Weights of a small GPT-style language model, trained from scratch on English Wikipedia.
Architecture: RMSNorm before each block, rotary positions, untied embeddings.
Training: 416M tokens, 12687 steps.
MLP neurons of a small language model. Each row is named by its layer, matrix (up: input weights) and neuron, and shows model dimensions 16-111. Each number is 128 + 24 x the weight over its row's rms, rounded and kept within 0 to 255.
A block is one neuron, or neurons of one layer that tend to fire together. After each block is what it responds to, as a language model described it from the Wikipedia text at the highest values.

L16.up1197 [172 138 102 120 123 116 157 119 185 128 179 142 107 134 135 156 118 132 114 156 131 131  98 139 132 163 146 116 129 115  88  83 153 142 147 135 134 106 154 150 139 139 126 109 114 136 155 118  78 120 145 139 123 128  94 119 142 145  82 118 127 115  99 103  98 104 158  77  99 113 140 122 128 140 119 152 153 127 100 109 148 111  87 137 101 109 155 105 146 143  50 160 147 153 127 144]
L16.up1205 [ 81  80 106 114 115 116 149 157 127 106 118 149 120 146 158 131 125 105 129 148 142 115 151 166 116 125 159 119 149 132 143 149  91 114  91 105 119 113 149 157 161 130 149  99 170 124 107 137 124 121  94  92 113 163 166 161 139 133  65 121 114 118 122 116 112 102  85 126 137  85 106 106 132 148 138 151 175  99 119 116 155 129 136 149 134 153 113 151 158  97 109 149 103 117 104 114]
L16.up1209 [ 99 107 136  75 166 123 161 169 131 146 159 131 115 126 156 151 140 128 137  99 116 161 127 130 138  74 105 122 113 157 115 182 150 111 181 108 140 149 121 112 160 102 147 148 104 113 106  89 113 131 105 137 117 138 121 142 135 172  94 203 126 120  76 120 140 122 153 140 160 152 155 139 153 111 136 152 147 101 122 138 143 172 114 157 123 106 118 153 136 152 157 125  84 121 122 149]
L16.up1356 [156 138 131 105 141  99 112 129 118 161 117 171  96 119  95 136 104 152 127 127 117 128 119  98 141 143 124  70 140 157 155 135 134 110 149 102 113 144 165  97 140 157 136 144 128 170  91 152 130 118  70 107 105 113 184 151 162 126 108 159 109 135 107 135  74 144 103 137 144 124 166 125 122 143 137 100 124 105 138  92 125 118 153 139 131 100 137 172 137 177  77 103 156 124  99 113]
The word "to" marking an infinitive right after a verb or adjective, as in decided to, had to, chose to, helping to; occasionally modal "would".

L4.up311 [155  99 121 107 126 112 102  86 140 182 148 117  84 134 133 126 147 115 152 124 131 121 153 147 122 176 147 109  91 117 145 136 112 128 165 138 149 161 164 140 128 159 158 132 161 117 143 143 122 118 141 104 198 126 120 126 131 113  97 113 100 140 111  96 146 141 149 107 133 134 161 111 178 102 156 133 109 176 158 150 145 147 164 151 144 141 103 119 109 149 154 129 145 105  88 135]
Final word-piece that completes a country, state or place name, such as Pakist-an, Tunis-ia, United States, and three-letter country codes like NED, KOR.

L9.up136 [139  78  98 158 103 157 136 166 141 122 115 133 153 164 100 126 118 160 149 113 141 110 137 144 145 145 132 150 141 103 106 141 132 132 116 122 155 132 167 131 110 114 133 129 128 175 103 138  88 142 123 127 128 106 110  79 107 147 155 107 136 127 125 133 122 136 142 124 151 136 123 117 156 105 120 160 143 129  94 113  80  83 101 169  99 138 117 158 109 160 122  86 142 152 116 128]
L9.up252 [147 135 140 129 127 104 157 137 121 153 135 135 129 117 127 121 104 122 147 108 119 114 128 141 147 163 122  94  99 127 136 136 133 149 137 111  96 132 184 145 123 170  56 138 153 155 114 136 143 119 149 121 125 121  90 118 151 127  84  81 133 149 126  83 105 154 121 125 114 122 118 141 126 108 126  87 109 185 113 143 123 116  61  92 123 146 130 137 140 150 107 136 139 117 112 128]
L9.up513 [114 139 124 124 115 123 114 108 123 171 110 137 151 101 113 154 136 140 114 126 126 114 128 118 120 104 148 154 164 150 140 130 169  77 138 116  89 167 142 130 103 126 178 145 146 158 117 142 117 125  99 148 103  72 132 135 162 102 131  88  89 120 131  85 135 151 129 181 155 129 143 153 120 115 121 149 152 173 104 160 149 149 153 111 103 150 160 122 102 201 130 150 129 157 108 132]
L9.up555 [124 124 112 130 108 159 117 117 130 138  80 111 119 125 152 166 140 168 140 138 125  97 124 101 138 172 126  85 139 118  98 127  99 128 163 114 134 137 136 116 113  89 157  99 105 112 139 112  87 110 106  80 132 126 116  93 130  95 139 142 114 116 142 128 132 129 105 131  93 132 132 184  95 121 124  98 101 169 126 138  97 149  95 117 126 114  99  99  48 144 111 123 143 153 114 135]
L9.up652 [120  88  48  99 135 146 102 150 114 138 128 120 131 142 173 101 133 133 118 167 128 132 108 109 106 174 131  88 165 153 140 119 144 121  97 127 107  89  97 114  89 174 113 108 174 105  93 163 122 156 122 128 127 106 119 132 113 131 139  99 102 101  87 127 168 130 125 105 137 127 171 175  98 122 131 112 135 171 144 118 114 145 112 130 134 148 154 156 149 109 126 145 158 143 109 183]
L9.up717 [117 121 134 137 102 144 117 129 126 112 109 135 119 110 146 141 155 154 147  82 119 100 136 107 171 162 127 129 135 112  96 153 155 155 165 134 148 131 138  77 121  86 148 139 158 116  66 156 152 138 138 131 121 124 137 135 146 116  93 130 120 155  93 104 136 143 106  57 107 147  92 129 118 115 106 145 109 134 144 157 124 138  89 103 124 205 135 113 161 166 105 102 190  69 102 132]
L9.up986 [ 95  89 112 176 141  94 118 149 160 153 153 146 100 154 134 134  92 115 113 101 111 149 139 148 136 138 131 121 186 104  61 199 117 153 155 126  63 169 126  60 133 151 120 125 144 147 108 128 128  93 127 131 130 129 121 143 103 106 174 114 131 126 144 177 135 118 130 126 106 138 160 141  99 102 154 155 127 135 170 160  97 138  77 175 152 140 124 132  49 112 114 169 144 170 107 124]
L9.up1144 [151 116 151 165 125 172 133 128  84 123  96 119 123 136 158 159 142 156 116 155 108 135  97 135 125 121  88 158 118 132 129 147 153 159 110 146  65 179 136 136 130 118 106 145 171 178 120 147 138 161 129 155 107 104  83 137 147 124 138 149 149 143 149  97 111 125  99 115  69 129 192 141 142 140 161 121  97 120 131  92 138 112 123 158 151 125 114 106 130  74 104 110 110 132 123 139]
L9.up1377 [126 145 108 166  83 140 128 154 115 111 143 142  95  99 140 117 122 123 162 105 133 133 122 174 144 176 124 114 132 163 122 175 131 172 174 120 126 199 121 103 140 157 136 137  98 156 133 156 122 160 135 123 134  99 127 136 133 113 132 119 155 151 116 118 125 126 101 153 128 163 125 114 123 133 136 120 135 127 154 111 165 121  99 163 102 166 119 126 145 137 112  82 106  84 110 145]
L9.up1398 [161 132 184 135 109 131 114 110 116 120 143 112 137 145 103 153 153 122 133 121 138 183 139 104 168 175 121 173 135 132 153 146 139  99 105 143 130 150 141 148  95 122  86 137 133 129 177 117 153 137 118 138 148 151 148 159 104  72 140  91 144 121 117 122 129 134 124 135  92 136 118 158 138 113 163 152  83 114 119 149 153 144 136 163 168 156 131 124 131 120 175 148 124 125 140  99]
L9.up1492 [137 138 139 122 124  99 103 113 148 170 151 135 142 163 116  89 138 139 159 133 139 127 116 108  95 129 107 119 152 130  87 132 131 146 156 121 109  75 159 122 124 125 159 158 133 130 147  85 142  98 115  88 155 137 125 139 157 141 126 171 133 148 109 129 112 149 113  97  72 142 160 153 106 119  95 139  91 159 115 111 157 128 119  78 127 150 104 141 171 115 127 160  96 151 106 141]
L9.up1735 [152 117 116 151 138 170 130 108 121 119 141 100 100 156 139 114 140 134  91 124 115 137 151 158 106 103 171 126 143 142 118  85 147 150 125 133 106  82 139 120 124 109 143 122  90 150 115 139 131 149 130 143 116 109 150 135  93 133  89 133 115 128 146 124  92 149 134 108 195 161 111 145 103 114 118 103  90 158 137 179 132 112  97 157 118 134 127 115 102 146 101 151 130 139 153 129]
L9.up1745 [ 96 159  95 133  70  87 126 117 118  93  98 145 120 102  97 131 167 102 208 119 119 131  91 128 134 116 134 148 115 135 152 111 141 144 155 131  95 105 165 111  91 124 118 138 171 123 105 134 167 108 124 113 129 113  61 131 140 159 191 121 127 112 146  96 111 113 105 109 154 104 137  95 108 101 106 160 125 186 111 139 157 132 122 121 110 156 108 140 120  78 137 125 143 127 111 146]
L9.up1762 [149 128 126 131 118 181 170 167 108 109 159 156 148 153 139 125 126 147 146 152  98 143 120 150 130 169 130 118 115 144 148 117 106 115 161 141 119 112  89 127 119 170 134 106 159 144 152 147 111 184 106  96 102 127 136 137  87 137 103 170 161  90 146 185 110 109 152 174  96 172 132 123 158 119  87  89 109 134 111 121 111 130 130 111 120 124 177 103 111 187 107 144 130 153  69 103]
L9.up1815 [154 150 115 151 135 152 113 109  76 148 110  67 137 128 111 100 121 138 177 145 124 150 106 139 151 143 143 117 150 173  91 138  91 126 173 142 150  99 146 106 117 142 154 151 177 128 113 129 104 120 152 135 134 118 105 129 133  74 107 139  83 106 189 167 150 155 177 109 146 145 172 116 134 103 146 128  86  90  94 123 144 105  98 161  81 160 134 135 128 133 116 162 120 155 122  86]
L9.up1911 [118 137 139 144 125 144 161 160 141 119 118 164 102 113 112 129  93 149 185 109 134 125 104 146 111 138 196  89 138 154 118 133 107 155 125 142 147 157 139 153 137 123 125 114 175 110 146 147 140 101  84 134 125 132 112 145 184 152 150  82 123 142 158 120 139 165 174  92 101 116 122 102 121 109 172  89 120 119 130 132  97  96 160 150 149 156 118 120 104 110 110 163 124 130  93 151]
Final word-piece that completes a US state, country or city name, often after "City, ", as in Carol-ina, Illino-is, Tun-is.

L9.up44 [142 109 115 174 101 129 151 124 136 102 132 138 147 136 140 120 152 154 110 131 158 110 146 142 102  82 117 142 150 125  71 108 120 146 118 137 158  97 142 117 134 112 136 157 156 113 127 129 117 144 154  96 141 125 121 105 129 179 167 124 104 121 125 139  80  88 152 113 147  98 114 171 168 139 132 151 129 151 129 111 144 115  88 115 117 108 106 135  91 148 112 141  75 130 119 178]
L9.up92 [117 170 134  75 125 118  93  76 105 140 112 135 101 123  96 115 125 118 116 150 104  82 128 123 119 145 149  81 133 108 105 114 100 143 117 121  90 103 140 128  96 101 180 160 159  91 106 125  92 113 150  96 103 135 125 137  77 125 139 147 154 137 116 135 149 124 134 133 128 112 133  97 201 124 149 133 156  88 108 132 164 116 140 127  97 113 119 165 134 127 139 144 132 142 117 132]
L9.up147 [132 149 159 101 161 128 147 140 184 132 114 140 172  89  79  91 102 108 112 149 144 152 104 124 128 129 115 101 112  84 138 177 128 127 141 129  98 103 151 120 132 118 124 140 135 153 102 113  96 100 142 112  82 113 108 129 164 145 154 114 119 170  86 142 175  93 141 155 100  68 128 126 119 128 146 173 147 143 172 126 144 117 128 128 120 157  94 143 135  97 113 145 138 104 138 150]
L9.up438 [144 170 143 136 133 155  93 112 133 156  97 151 153 120 138 163 146 164 107 118 143 173 104 153 119  82  84 120 133 116 112 120 134 150 147 137 181 101 122 126 105 147 122 134  81 162 157 148 110 144 120 145 149 134 114 132 128 135 108  84 108 122 110 169 183 147 124 108 147 146 135 144  90  92 153  95 159 132 121 150  92 158 139 113 113 161 133 129 111 112 117 128 140 141  92 120]
L9.up494 [156 120  84 177 126 160  86 152 125 133 123 137 148 135 105 105  98 106 124 202 129 124 153 155 127  88 107  95 132 117 108 124 125 163 103 140 141 137 130  86 102 101 107 129 146 135 140 139 115 163 127  89 129 128 142  93 108  95 135  90  83 100 144 148  83 168 122 152 153  99 110 125 157 127 101 170  99 112 130 139 116 154 138 144 120 105 127 131 125 122 112 154 116 145 126 122]
L9.up508 [ 94 158 154 128 105 154 114 174 120 164 177 163 159 120 109  91  69 110 125 144 146 167 147 136 150 114 140 125 136  93 151 129 130 150 131 148 145 123 145 110 157 116 125 120 137 133 126 132 161 127 128 105 150 158 144 122 140 110 123  80 107 138 106 138 163 126 158 133 114 131 119 151  97 126 146 159 172 124 143 108 101 113 105 143 102 144 158 138 116 124 140 100 121 105 134 123]
L9.up772 [135  80 108 178 124 127 121 137 132  87 106  87 137 116 144 156 130 169 139 149 128 147 139 165 137 118 135 144 128 116  99 134 113 151 147 126 135 131 128 156 155 113 104 110 135 145 128 106 121 159 131 158 144 150  97 166 158 108  91 141 107 136 176 140  94 124 121 159 120 143 142 121 133 118 159 157 141 125 162 179 117  97 151 135  96  98 127 100 160  70  96 100 115 132 139 151]
L9.up773 [124 114 139  81 118 122 144 125 172 150 160 146 124 109 164 135 107 114 113 149 128 139 153  94 115 144 137 156 118 120 143 110  98 177 104 149  91 111 143 134 178 161 123 137 126  96 108  93 104 114 111 142 121  84 133  98 168 146 119 149 107 136 102 139 141 153 116 123 140 149 159  99 130 160 118 133 121 125 110 108 110 171 137 142 119 153 169 148 133 124 122 116 100 116 127 138]
L9.up830 [153 146 103 141 114 100 145 148 124 119 109 132 136 127 124 132 136 112 174 169 134 106 134 152 129 167 110 149 102 131 123 108 102 147 129 118 156 166  99 128 147 148 118 112  95 134 167 117 175 119 158  85 131 116  89 166  99 136 145 164 111 161 128 105 118  92 116 124 162 126 160 147 159 108 157 168 115 119 186 118 140 130 114 162 131 128 127 155 111 167  96  94 119  75 154 127]
L9.up902 [124 105 100 129  98 132 152 123 108 146 126 123 136 125 134 117 141 124 165 131 126  92 131  98 123  85 121 153 145 136 137 122 121 129 116  95 105 101 144 111 105 150 108 140 164 166 118 131  75 103  83 111 145 171 127  99 135 123 138 112  91 136  99  90 137 120 133 134  74 129 147 150 144 111 150 182 173 123 107 139 154 154 129  93 125 124 119 124 130  95  74 159 165 129 117 127]
L9.up1088 [127 129 153  79 164  93 135 128 134 189 190 159 149  72 171  92 122  90  82 114 104 144 135 115 157 117 126 129 115  80 136 112 118 178 146 158 113  96 123 153 141 140 152 133 107 142 118 121 138 110 104 121 133 135 149 151 112 131 109 128 126 120 118  96 107 140 111 131 127 107 137 121 146 105  97 143 107 111 113 133  91  94 121 134 120 128 104 138 116 114 137 114 177 146  94 124]
L9.up1275 [143 115 114 117  97 168 112 107 151 163  75  90 125 128 154 138 127 134  79  82  93 120 158 124 110 150 131 132 162 137 165  98 113 150 103 121 188 137 110 115 136 129 150 131 121 145 154 126  81 116  68 136 125 115 146 124 145 127 130 127  88 115 136 151  98 118 119 110 118 110 137 126 144 141 148 132 132 114  50 115  90 165 100 162 129 103 171 122 119 137 103 137 107 130 122 130]
L9.up1383 [101 105 107 119  96 129  86 165 142 154 120 173 126 100 132 115  97 152 136 119 149 123 144 129 102 113 124  99 134 112 101 125 152 158 115 138 112  77 167 146 145 162 159 135 148 146 122 135 132 133 111 149 178 155 144 140  85 140 153 115  86 108 139 139 136 139  89 139 114 107 154 171 114 131 157  98 120 125 177 156 128 130 144 102 110 114 131 124  98 150 128 149 154 114  96 153]
L9.up1471 [133  63 101 143 117 138 138 147 153 128 112 133 117 142 187 104 118 136 128 138 145 154 154 127 162 118 156 107 140 147 117 165 143 126  68 118  89 120 138  91 121 192 112 121  96 122  92 108 168 164 157 133 128 161 100 110 125 115 116 108  59  62 109 169 145 132 140 124 114 104 140 136  92 126 122 133 182 165 144 128 120 145 141 171 110 128 124 128 129 115 141 125 123 153 132 128]
L9.up1576 [122 118 115 134  97 156 104 114 103  82 123 133 130 129  88  93 153 134 148 149 125 164 158 127 150 142 134 144 171 110  92 126 133 147 160 140 161 134 135 110 148 122 105  88 157 115 136 160 123  97 110 132 121  92 137 139  93 139 104 106  75 162 148 148 147 168 122 119 170 173 143 132 125 172 122 144 120 110  85 143  98 170 112 122 120 109 184 113 120  69 134 138 144 150  94 145]
L9.up1797 [131 109 143  92 121  96 142 116 114 110 179 129 113 133 146 102 146 154 135 158 131 103 134  89 143 134 112  73  81 130  89 129 106 134 112 124 133 163 152 124  90  77  73 107 106 110 100 124 132 117 141  71  94 145 146 148 135  88 124 128 109 129  96 135 122 156 136 130 147 104 128 102 138 111 119 187 134 133 146 127 126 134  83 105 137 168 114 108 104 140 142 146 154 129 146 158]
The word "to" after a verb, noun or adjective that takes it (escorted to, right to, beneficial to), plus some "in" and date commas.

L9.up39 [150 108 117 151 120 153 144 143 136  99 143 184 142 118  89  96  85 111  92 157 104 143 168 108 157 172 119 152 145  77 140 110 115 143 154 151 111 138 156 103 167 118 185 107 174 133  89 141 132 116  71 116 138 131 154  95 194 123 124 110  90 133 163 161  89 130  60 191 165 132 141 144 117 127 156 131 129 114  94 153 157 150 110 138 155 159 165 100 107 105 103 161 118  98 114 146]
L9.up73 [149  95  93  98  78  92 114 109 148 143 154 125 153 115 105 155 164  99 114 124  91 126 121 155 116 152 153 129 116 116 140 128 147 115 163 131 192 114 159 128 139 102 126 151 148 124  84 164 115 104 107 153 104 128 105 178  75 140 117 128 143  90 125 129 164 128 104 160 140 173 174 103 122 138  80 154 144 151 144 109 104 164  83 117 141 143 115 117 126 130 136 139 142 174 133 145]
L9.up195 [123  64 115 151 142 108 169 123 136 119 138  76 175 105 141 149  84 110 173 164 159 146 156 115 114 116 135 142 112 110  99 171 136 134  96 140  98  68 152 118 145 140 128 170  79 146 158 113 131 107 117 109 153 127 117 165 153 112 137 129 148 165 165 181 167 105 160 145  88 164 130 114 158 129 154 103 161 167 109 133 157 124 145 129 135 170 152 119 131 135 159 148 145 137 150 152]
L9.up355 [123  82 122 142 118 115 169 114 118  87 115 120  77  80 133 176 114 160 125 155 131 134 134 124 107 131 164 119 153 115 125 117 157 125 134 127 158 140 164 119 115 125 121 166 121 108 109 158 140 120 129 109 139  94 140 131 125 154 180 101 124 159 147 155 155 133 103 144 106 134 146  85 150 135  72 128 135 120 123 171 161 147 167 137 123 133 106 103 107 152  97 112 147 132 152 132]
L9.up424 [158 149 128 135 165 123 182 208 135 107 148 124 165 146  77 129 130 100 139 102 125 108 108 126  97 143 146 151 150 147 140 133 121 134 129 102 127 123 165  99 170 141 140 121 142 112 110 147 116  79 132 130 148 106 168 117 100 108 140 113 143  85 103 142  96 111 113 126 136 119 165 113 141 128 166  96  88  91 150 119 131 138 116 117 123 140 199 127  89 108 139 123 127 120 146 155]
L9.up684 [103 115 122 142 129 111 142 151 118 107 124 137 128 176  94 103 105 123 144 174 123 155 147 156 124 151 128  96 147 110 135 110  97 150 143 122 131 101 129 115 131 118 140 120 106 131 166 119 134  95 113 153 143 108 155 141 113 123 105 154 143 166 152 150 159 193  66 156 125 131 153 110  95  89 115 141 134 127 135 166 111 106 120 144 151  97 138 119 106 125 130 126 115 113 133  96]
L9.up702 [108 139 142 163 158 125  98 117 106 105 134 123 169  97 125 170 149 140  96 181 151 111 104 118 155 117 153 146 170 111 149 106 144 157 125 123 114 128 124 142 112  83 158 134 179  69 125 118 176 143  93 134 146 110 145  90 160 106 145 123 158 113 122 141 133  78 113 164 139 128 110 145 115 143  97 139 144 126 132 162 125  98 158 117  86 111 121 135 157 122 139 165  93 123 119 131]
L9.up840 [129  83 158 135 104 144  96 163  90 106 120 105 102 141 144 120 116 173 128 113  74 138 118 101 109 143 122 118 135 178 100 139  91 124 107 136 177 149 104 108 132 143 144 178 139 140 126 127  77 122 146 145 144 113 145 161  74 127 116 113 151 119 129 131 126 134 122 140 184 113 123 119 138 106 105 126  96 164 127  78 129 130 124 111 139 159 162 108 112 107 165 119 128 152 159 116]
L9.up911 [ 98 104 111  95 108 111  86 130 105 158 110 140 151 134 151 130 115 112 109 108 111 183 108 152 134 115 124  67 120 122 164 104  96 169  88 122 145  92 127  98 122  98 107 131 175 120 128 135 162 114 121 150 130 124 106 133 164 141 121  81 153 147 125 152 141 124 179 144  93 116 135 111 122 123 130 104 141 119 117 172 109 110 128 153 137 129 125 154 120  92 135 115  80 120 143 113]
L9.up1011 [126 116 140 137  83  96 103 145 185  62 106  86 113 131  95 118 110 140  81 136 132 140 101 105 122 137 140 162 140  77 110 165 126 119 137 165 136  97 133 151 133 117 125 115 163 157 175 122 125 140 115 104 141 100 147 111 175 143 118 120 119 114 143 148  98 187 136 149 121 110 122 162 180 142  97 159 161 116 145 124 149 151 102 108 107 144 102  89 145 114 177 126  76 153 120 130]
L9.up1123 [139 100 106 158  81 143 130 106 162 111 146 143 115  94 131 124 102  76 131 137 169 157 120 102 103 107 135 143 130 134 131 142 157 125 150 158 158 122 126 152 109 143 145 136 142 134 151 140 138  99 132 131 136 144  90 117 123 172 139 124 122 126 152 130 113 113 127  96 148 102 107 136 174 157 136 128 122 142 139 144 132 145 141 174 154 120 127 121 110 119 128 113 150 145 148 112]
L9.up1581 [132 127 168 151  80 120 130 179 124  90  93 130 137 103  85 108 133 130  71 164 151 117 114 123 184 180 109 119 134 111 157 146 134 106 139 121  97 121 124 130 121 141 125 155  84 154 124 125 119 121 120  94 123 114 112 145 142 101 128 138 171 144 140 126 106 146 121 140 124 116 140 104 100 162 105  91 138 105 123 171 143 121  99 134 123 140 146 111 148 121 113 112 107 157 141 129]
L9.up1625 [153 122  95 122 126  96 172 144 128 133 134 164 106 124 106 172 141 165 149 129 163  93 107 146  72 132 121 138 174 180 132 128 151 138 120 132 136 134 156 138 159 119 136  94 138 102 118  89  97 129 113  73 131 140 125 141 161 119 162 128 120  79 137 105 144 117 138 116 117 135 129 120 119 113 139 127 135 112 107 111 109 101 123  93 147 131 108 125  98 148 128 103 155 140 134 143]
L9.up1717 [140 123 137 140 114 118 141 152 134 132 136 165 137  95  78 101 110 106 100 160  98 142 132 151 144 134 158 130 153 119 135 129 159 151 135 121 123 111 136 131 106 118 118 128 155 141 120 154 157 114 127 156 174 173 121 109 135 160 146 123 193 128 135 164 133 121 122 145  87 156 107 113 133 139 155 144  94 139 134 125 147 121 121 122  98 165 156 104 138 121 131 148  97 105 117 116]
L9.up1833 [126 123 163 110 114 142  71 131  94 144 175 148 120  95  73  88 107 132 136 135 119 119 137  92 102 108 124 115 134 162 141 146 104 160 138 138 150 156 100 148 126 137 153 117  87 135 133 146 147 113 132 155 131 133 119 123 106 109 121 108 144 133 128 173 123 135 151 133 139 103 139 102 114  90  98 101 129 102 159 155 145 151 116 155  94 116  99 100 169 100 142 157 132 124  81 117]
L9.up1883 [151 129 135 140  95 110 132 107  84 150 129 155 135  92 159 137 175 152  65 169 141 105 142 139 115 102  61 174 143 115 104 145 122 144 144 133 142 119 116  84 153 111 119 109 131 125 134 135 149 110 134 131 141 170 122 121 121 125 144 194 123 126  98 143 153 133 165 108  98  85 170 116 133 128 134 140 115 137 101 149 139 121 141 160 151 151  66 119 169 151 150 132 137 156 125 113]
The letter c as a separate word-piece inside a word split into fragments, as in Tom-c-at, Sa-c-ramento, vol-c-anic, and other mid-word letter bits in names.

L4.up655 [153 132  84 147  94  92 108 200 116 128 138 112 131 112 131 156 150 121  97 147  97 171 103 126 118 123 113  86 112 145 109 130 125 144 112  96 151 112  88 110 116  93 141 130 139 136 150 139 131 114 102 165 124 114 125 107 132 134 147  84 158 164 134 150  71 112 108 147  92  80 162 132 153 119 123 119 118  70 139 146 148 147 126 125 133 121 149 143  97 155 160 142 101 138 146 192]
Tokens inside proper names where more name follows: periods after titles or initials (Mr., Mrs., Dr., Robert F.), first-name endings (Ral-ph, Vin-cent), Mc, and joining and/&.

L4.up474 [118 119  78 136 133 142  88 127 129 153 103 133 116  98 100 116  79 114 152 127 107  94 131 124 117 135 163 113 122 134 143 129 138  94 142  99 163 118 154 146 118 125 128 151 117 111 138 110  90 164 136 119 111  87 127 130 113  88 125 157 131 116 104 118 146 116 156 141 127 118 152 166 126  86 133 120 157 123 137 166 123 148 119 102 117 135 109  92 131 144 158 116  90 127 136  99]
Mainly the short function words to and at (moved to, lost to, from 1264 to 1279, at 1:40 am), plus inner word pieces like at or ation in Treaty, Featuring, National.

L16.up33 [102 103 125 125 131 136 147 153 112 141 136 200 121 127 148 183 100 156 108 116 104 140 154 141 143 125 145 150  90 111 170 121 119 119 150 104 102 109  89 136 117  88 174 174 134 146 107 138 126  95 114 101 123 129 135 112 114 143 148 116 131 107  98 147 179 118 128 122 128 131 123 145 112 109 128  87 134 107 129 136 116 136 179 128 112 128 157  88 133  86 138 135 137 125 114 119]
L16.up453 [130 115 145 156 127 145 109 173 114 142 151 134 155 142  95 136  77 152 105 130 200 137 116 138 131 144 168 113 144 148 133 123 110 143 119 126 147 151 142 152 124 125  95 141 140 127 126 148 119 153  90 127  79 125 145 113 112 127 130 159  88 164 136 133 154 161 105 109 166 137 106 124 129 130 142 119 130 121 156 122 100 143 140 108 147 117 139 109 138 134 132  90  94 174 131 147]
L16.up1055 [ 93 139 144 109 121 118 141 144 134 151 121 136 102 113 135 112 147 138 136 153 175 122 144 134 112 122 162 135 126 139 175 136 106 120 117 107 132 122 128 140 176 162 151 108 133 114 112 126 116 135 145 140  98 149 118  64 134 139 120 154 153 119 100 154 141  99 122 106 148 128 139 162  87 116 126 123 150 140 148 122 142 141 121 123 162 134 116 110 118 151 110 119 138 137 173 115]
L16.up1480 [158 153 172 132 140 119 144 155 125 161 139 113 141 141  97  85  86 138 172 114 110 122 127 114 122 125 143 135 125 149 130 135  70 143 147 119 163 142 152 118 104 169 140 149 121 132 113 123 112 153 134 123  85 144 162  97 125  95 119 110 136 126 122 150 183 146 153 122 128 131 125 109  76 138 126 161 108 119 111 153 119 133 144 102 138 129 131 132 107 123 118 146 119 126 140 158]
Last token of a title, role word or first name just before a person's (sur)name follows, e.g. Rev., Dr., Admiral, painter, Dmitry.